Part of a small language model's weights.
Size: 8 layers, width 512, vocabulary 8192, 27.3M parameters.
Architecture: RMSNorm before each block, rotary positions, no biases in attention or MLP.
Training: 525M tokens, 4005 steps.
MLP neurons of a small language model. Each row is named by its layer, matrix (gate and up: input weights) and neuron, and shows model dimensions 96-191. Each number is 500 + 25 x the weight over its row's rms, rounded and kept within 0 to 999. Numbers have three digits each. A neuron's up and down rows have the sign that makes its largest values positive.
After each neuron's rows, "fires on" lists the tokens most often at its 100 highest values on Wikipedia text that the model never trained on; "fires after" lists the tokens most often just before its 100 highest values on Wikipedia text that the model never trained on.

L4.gate719:500495473504479538502492463447480518479444513488501483542491534489482492517458499475483509462468516530498498508559483511520480491481544500499481498500506491487497499485456502518521491464464454479491496521482528486503468506489472466507511489526508534548492480515482512510512503450495556540
L4.up719:492540490546518484495523505510472486517511447474501520503487497499515519494511498473530498488470500495514502484470548465540510557533552482487511489536519494499511496495517494499488541538512500518512479515525514491453505504502462492524504523494521529474509483470535483524467446498505438509
fires on: "a ", "is ", "American "
fires after: "is ", "a ", ") ", "), ", ", "

L4.gate250:485520487482499442501502510534512494509501473462528463541495492412529516510497548476497487487535537488469499523504499484508537518536510498552470490548512510528503528465511535527496520490470535547480514499458535494555507480481501480480523516521489521508500514513475501501510489501465515534
L4.up250:495546519500512475510490463500489539501482492492475506487528472478531536487459485483482531493485495515464510507459530549471452520537517527525561441506502485444503513486522540529485521513482510474467537508514513501448497489470533458469482526495508500530512523485525498493504499466515511503
fires on: "\n", "\n\n"
fires after: "==", "===", "."

L4.gate68:496547487466494484554538545481513525479516455511532513474469494463499476531515484544531496502479463527482527509499492547500521532504523507494510475471483493511466497488550463533488513461489485451473511491521489434501489534507500493448496497515516473506494478517499534493530485519542505527
L4.up68:497542502492504470498482516546514528485484493525440499492520539522514514465502480483512474456526500563526494571485492531537531526465492547479483528497499531479499543520493464489504571502483520506478525520484505471512495486561450481536520506555511467468509514496479509528509508487523517465
fires on: "\n", "- "
fires after: "|", "\n", "=="

L4.gate608:506495490504507467470500479546481492468501542494491510502546499474509512497489435450471462443531517518485436475523493515482565509485530523509507495534537496495528508516487523496485516532518464445469509499490522488477514497472506496500495503502487463463498509505488506492494518532472504516
L4.up608:497515525473546507499497497467517479490532491499483493550549499483559516503479523504462480498518481514513459519511471507489522509480515509487453505488459525521494443537509517539487509481486521516485493513536512551516473468505510481485491484479514514509527488500549495527510501478483537467
fires on: "==", "in ", "===", "- "
fires after: "\n\n", "\n", "| ", ": "

L4.gate81:485515479469527498505477504534517456491476452508492465527510481483481459488493512513482445503510496560552487513508478540518525474489490479497500506508493482497489471506511532499499540512530501536526515479510464501500541520532524502488487494466524520469456490523487457509502517487462493488
L4.up81:484538527493461516505537494511517513440504496507517507490511494506480509520460535537498472501501510568503512504455478553589498518481519522517525543495481467508507493471515543500490506524535489492509525488490494479482523523453525483513534462490496521518484534523522504462515518471477505494
fires on: "and ", "in ", "known ", "has ", "at ", "became "
fires after: "and ", ", ", "), ", "; "

L4.gate891:492495500492488524474523515483523483516433466469487457486442513483498464492457498450453498509516516491495515545493473477493528485513520524533518513515478518525500487531467472508474529524495506512500521489477462479540529512519521546465525483522457496549507500507528533483489496460528478478
L4.up891:482511544497511519498509516504458533475501535477516481509522498512475467516506460553467507500505507503530485509559471543521511484482506514475482504509522483456478489521501537477509528493503476531459501501520512504465508500458550490460494513531491485496490519537558483496462497486483562491
fires on: ":", "to "
fires after: "4", "3", "had ", "5", "2", "decided "

L4.gate228:510527482493496457501518478471497478490506507473478526517488512489504523501541522471549514516520485493494477525507529497483520504496539492486509510544524500495504490473481498545503437539491514507511473505459504518459498501477498511446501490476488528416518468504506505471452543507438505542
L4.up228:551540478465514481504506498541530529514505493454476505484484492493520474461494514449497497490510522510487478522469494534495476524510477500510466497481506489469526471480527477501461476474501529470498460535465510489512560446466507527497533495532473502525502516556464518508499491502517489509
fires on: "\n\n", "\n"
fires after: ".", "|", ").", ".\""

L4.gate423:501509487469542488460527450504521460442498540506518486512500439467497494506510512529502502545526520492499474543491460490493541471486543501531514501472558507488491473494526540550496481505506515476506493479502494497491489508464546503475479464500543505493490502511524471492498529492454460499
L4.up423:481505479497517510501505497478535539479482461480509488471503473510505466500506503489475509513543478482522515508514526507491461495528564516472480479501515498508520495455482574485484526470508460455530543521530479513446409507529539488476496472502472539486518496472479489455470479504495488489
fires on: "and ", "), "
fires after: ", ", ") ", "), ", "\", ", ",\" "

L4.gate499:529518482472506482491486562496500528512500495475501504522508542499539498489470518458480538516510524513472500522513501511474448528499492515479516508525528500542492472503483518533485544506465526498477487553512460477529498556536490525463501523550470485508504495526475573489504487476478492533
L4.up499:518482491484505519487502479494472493453482511520512515435513510522485434499461481497482493494486502513513517508504426476500486496495532498490514511506528566500552449524476474540439503503455547468515443496509468475509513497519518511528486487513464477472491495555451475548491521439510503478
fires on: "\n"
fires after: "|", "|---|---|---|", "|---|---|"

L4.gate441:530511481494515510513490496491522528497517526495511510512520544530498518516481487513475519519477478508476481492513511486518530501508535502492532524467463522458491558500501482500472495498486503474460530531496499489471457523487479497486489461515450488465501472473504485511494435504528508472
L4.up441:554519518501515526491464507481488528505480470487497525483497492504478482475529481496521488467508501479531473488537509491477501487476492476501559479520519475480500513506522483472513507494501488517536524478429441485499464503532551479482491494521507524495530535552480507479457505473498544527
fires on: "| "
fires after: "\n"

L4.gate978:443534469490507523495491520496482497474481501502499481522516513485491498542450497517518495537520525474456478517482518543580461511548464472512527481483545522526553499490460511507492505493488521486501527538503468497505519504530484500492522465482494525515462484479487504492516511490482516444
L4.up978:540481514501474557494527505474477515498480502522525493527475501512506449485475494529536500505508540461496512503514552477499503495488544548503510532526531472505493461542486510481483485532505496519520490503480494497465472525487531487466472551537538495509537492481480508495498513509513504516
fires on: "a ", "two ", "A ", "Two "
fires after: ", ", "| ", "), ", ". "

L4.gate791:526517508507462496474479529475438535487507509484495502525521534485509502492488519533524518427512497512476529497504489510465501478476537545498477506507499500526473491551507538508475512493509469471521522514477476497466511473518464550526482477453538496489528511495501501490501496501505521494
L4.up791:491482491488472523489551516509473526514467492488513471518504511530504540469488482523495488488504503506550492520494498508527538472519536481492499524480488507448498486533489496529513496583502461541527469480486551488479530552447515484493519450488527560492492506508560459491500515487490498491
fires on: "- ", "–", "il", "ag"
fires after: "\n", "5", "fl"

L4.gate714:501508460495495455474479494490531530480517493492478515467496473505506493506464542405500520483557501527507490531516472471557539513486521474504524495503466521487514489453571492514522494499468510475499484532505532479480515498505521515490485516511500489514512532529495500477503507486493475516
L4.up714:492489476492527517527483490513463526491504496501477490502518498500467461481526531468513496504505490493475454489526544503464476478510500488434461471489512514477487474506508481555473445516510445520431481509456501497470487492454504516501499505514499479491523516571522489489504476482487496489
fires on: "\n\n"
fires after: "|", ")", "."

L4.gate917:516520509490543456459462447486447524475513445470511514511513494480517469476515530492513496479522522498500521485481520515484511533485540510506478515510540501515496460495479526544466496521509494541496504547490463490481491482484529496492538482543504473476494516531502492433485535505485558545
L4.up917:501515496483545487479493485506471506498498475476504513526499501488505481470507453470513485507534532492488499463478545531480508541460522480513478532478512508551498486509490533515479450494513504545480483524483508474471541494515511488520512529541498509499504509534484483453471562520484509536
fires on: "\n", ". ", "\n\n"
fires after: "|", ".", ")"

L4.gate152:519507478487510546525508514459493534524468521476534444476497521508481494493519517519486486493476479511496480481510451519529496500540490495507491469511509501502478466501473505503464464500459500511498495501540533528486457491504501505524541514487481491499509508513500461498518494500450518487
L4.up152:507519506483499495469501513493503509537516483520494460463540445457548518484480499498521540502469503479453482472543511496533530508531491506515496494500492500493433528491509465481490466534435527463520489510444549506488425456491552513492535505458474488474527508497512498505498501488520478536
fires on: "202", "201", "199", "192", "| ", "194"
fires after: ", ", "April ", "t ", "June ", "May ", "August "

L4.gate783:456550524503490490485471510479467494510477512472508496519562534482503486473508508479505469479482513495539469518498545475524470490487506564531541480518492546516508512514475514447508498484496464538498539507515469508474490469505477477519485495512518485514526545518485473497480468468511463515
L4.up783:464519509487493521497495503534458537508485480491564473488533484496504485494489481521476495482548519485482480534473473490478505512461552455532496516483499533509461466518508512480474518476487477518482484492508499519504512481503497509536471498540527472503518519501524536485484501491466549512
fires on: "; ", "| "
fires after: "1", "4", "2", " ", "0", "s "

L4.gate36:483538521515489476477520525489540525489475473502483511504506470529511502496491503490458475521478521513496515504532491506477495472543454476508469512480522461547500474542556514493478459475542516486492513505478471495481466507483511513503516452512515471506502487544464529461483495458491482498
L4.up36:489490470477460484488522497496496507451441530485526466526508476494508510472471510482482518486531498514443484491474487464506512532493487483533485437537493504515498515517501484452488517502485472472520487489537528527491523519519507513518484442468481450494518521490478533465496497501510538510
fires on: "| ", "\n", "Score "
fires after: "|", "| ", " ", "==", "Team "

L4.gate47:502495498477528472491516479472500495464513462512491502547494480501516516506470490560508471516524511506484433535509479479489577470465520481512521545518507487469544498480493459504510505524492508481511548507452514505506511502476515499486461461530473536478504507465498495514484534471456481533
L4.up47:518533537485477493499474528472517499498528512499469453518540487523484509481465547510442498546516515542520502491462469500478518533484523533471510498532457486492531496500433518489515543526544470480495480492493496500501485501485477551529523542492555535491491523480503482500453513473522539503
fires on: "- ", "–", "of ", ": "
fires after: "\n", "House "

L4.gate449:468540526489527471484471480517512509523483513483530515529540439496465491511549542505505544499543499526482463480508488530485488488511483517474533496518518564526508510526487459515525516502490515473516472466478447476478440516497503485544530503510505500484509517527481504474493506484533495499
L4.up449:491494514463523504472461493519504498476428519511495501494573527507493506482514456527542456506552486500505497513544507496507548478504535509502557479495508515498537483515492528516467458519502458455496497519535484511500508473495486491480491530497563503520507524502477517502479477562490513559
fires on: "; ", "(", "| "
fires after: "4", "2", "H", "W", "/ ", "6"

L4.gate11:517484503446557487504516443495485567501477499510515543494489482462547469512476505556481472498506531471485509477511490501485507496514550501501488504501477526483505481490491524529478460514475476543487474542424474509514505496480507522477491503510497504500502513565497496473465556456433524535
L4.up11:537527501466499523490531491547496545506485478486482520471503458468513476520485503512521492496504529466428459498495518505513525482544479495527501530501507536506495488504538490523466467522496518515494487506485519491524530478503507497510504479526496519506553490561463508490479569510502495529
fires on: "\n\n", "\n"
fires after: "|", ".", ")", ")."

L4.gate72:489504483517503509485506493495499536487429530474463507518460427491492479495520521482490532468486508527469480499509470498487511449496530538538522499511515486498539488499484505515468512500528503495485488520461529488465457557483528508481480517513487482500538478531477547510488499484496498554
L4.up72:490478517474552494520524478485474513463496455495508494498514468496516505461535546497511514485528475498506468506508556504489515523493515491487525529507481477464528486485504530490508499492498473499500478505473501481486489537467479462487516555521538530515508497487547472462458480507492465547
fires on: "\n", "\"", "- "
fires after: ".", "\n", ": "

L4.gate132:458461545560493481505501442524518510514487482510492489491528463519483481514487542524485503511489573482536499541476478501488506484464480527509512519481493496488480480534435446481480523484511489512535501500493480505491448488509494547489506456499452496532496494478472560494516519467475468464
L4.up132:483516465526483518505541550455488525508517475501439484509500511443486504466471485524464518484542482538553492483530550540501552474515491453469437503513510504490525547501517516512492500517501468536487500535476524454538491508521466488534524542507471533473516510504501528450544484538543490494
fires on: "–", "-", "ph", "ad"
fires after: "2", "3", "Al", "4", "al"

L4.gate115:499510497498497454482541488523497526482497512469490471558502524498555532494494547476429486488505509493519497502521485530516561526494530507500547497582487508515507487462432546519456505527472487509516484490503497522501517500486534514470524503502481512499505514470542482476470531488469528519
L4.up115:532558473526530491487472558516479552431474497494483489467514513506515550460451486485510483509517512520492503511449456522486517495494491531515522508559492504467500468528488521477446516476541507510484507517522495481550492536548513476469517514546501522462537495474474521519513516471462480524
fires on: "\n", "- "
fires after: "\n", ")", "%", "})"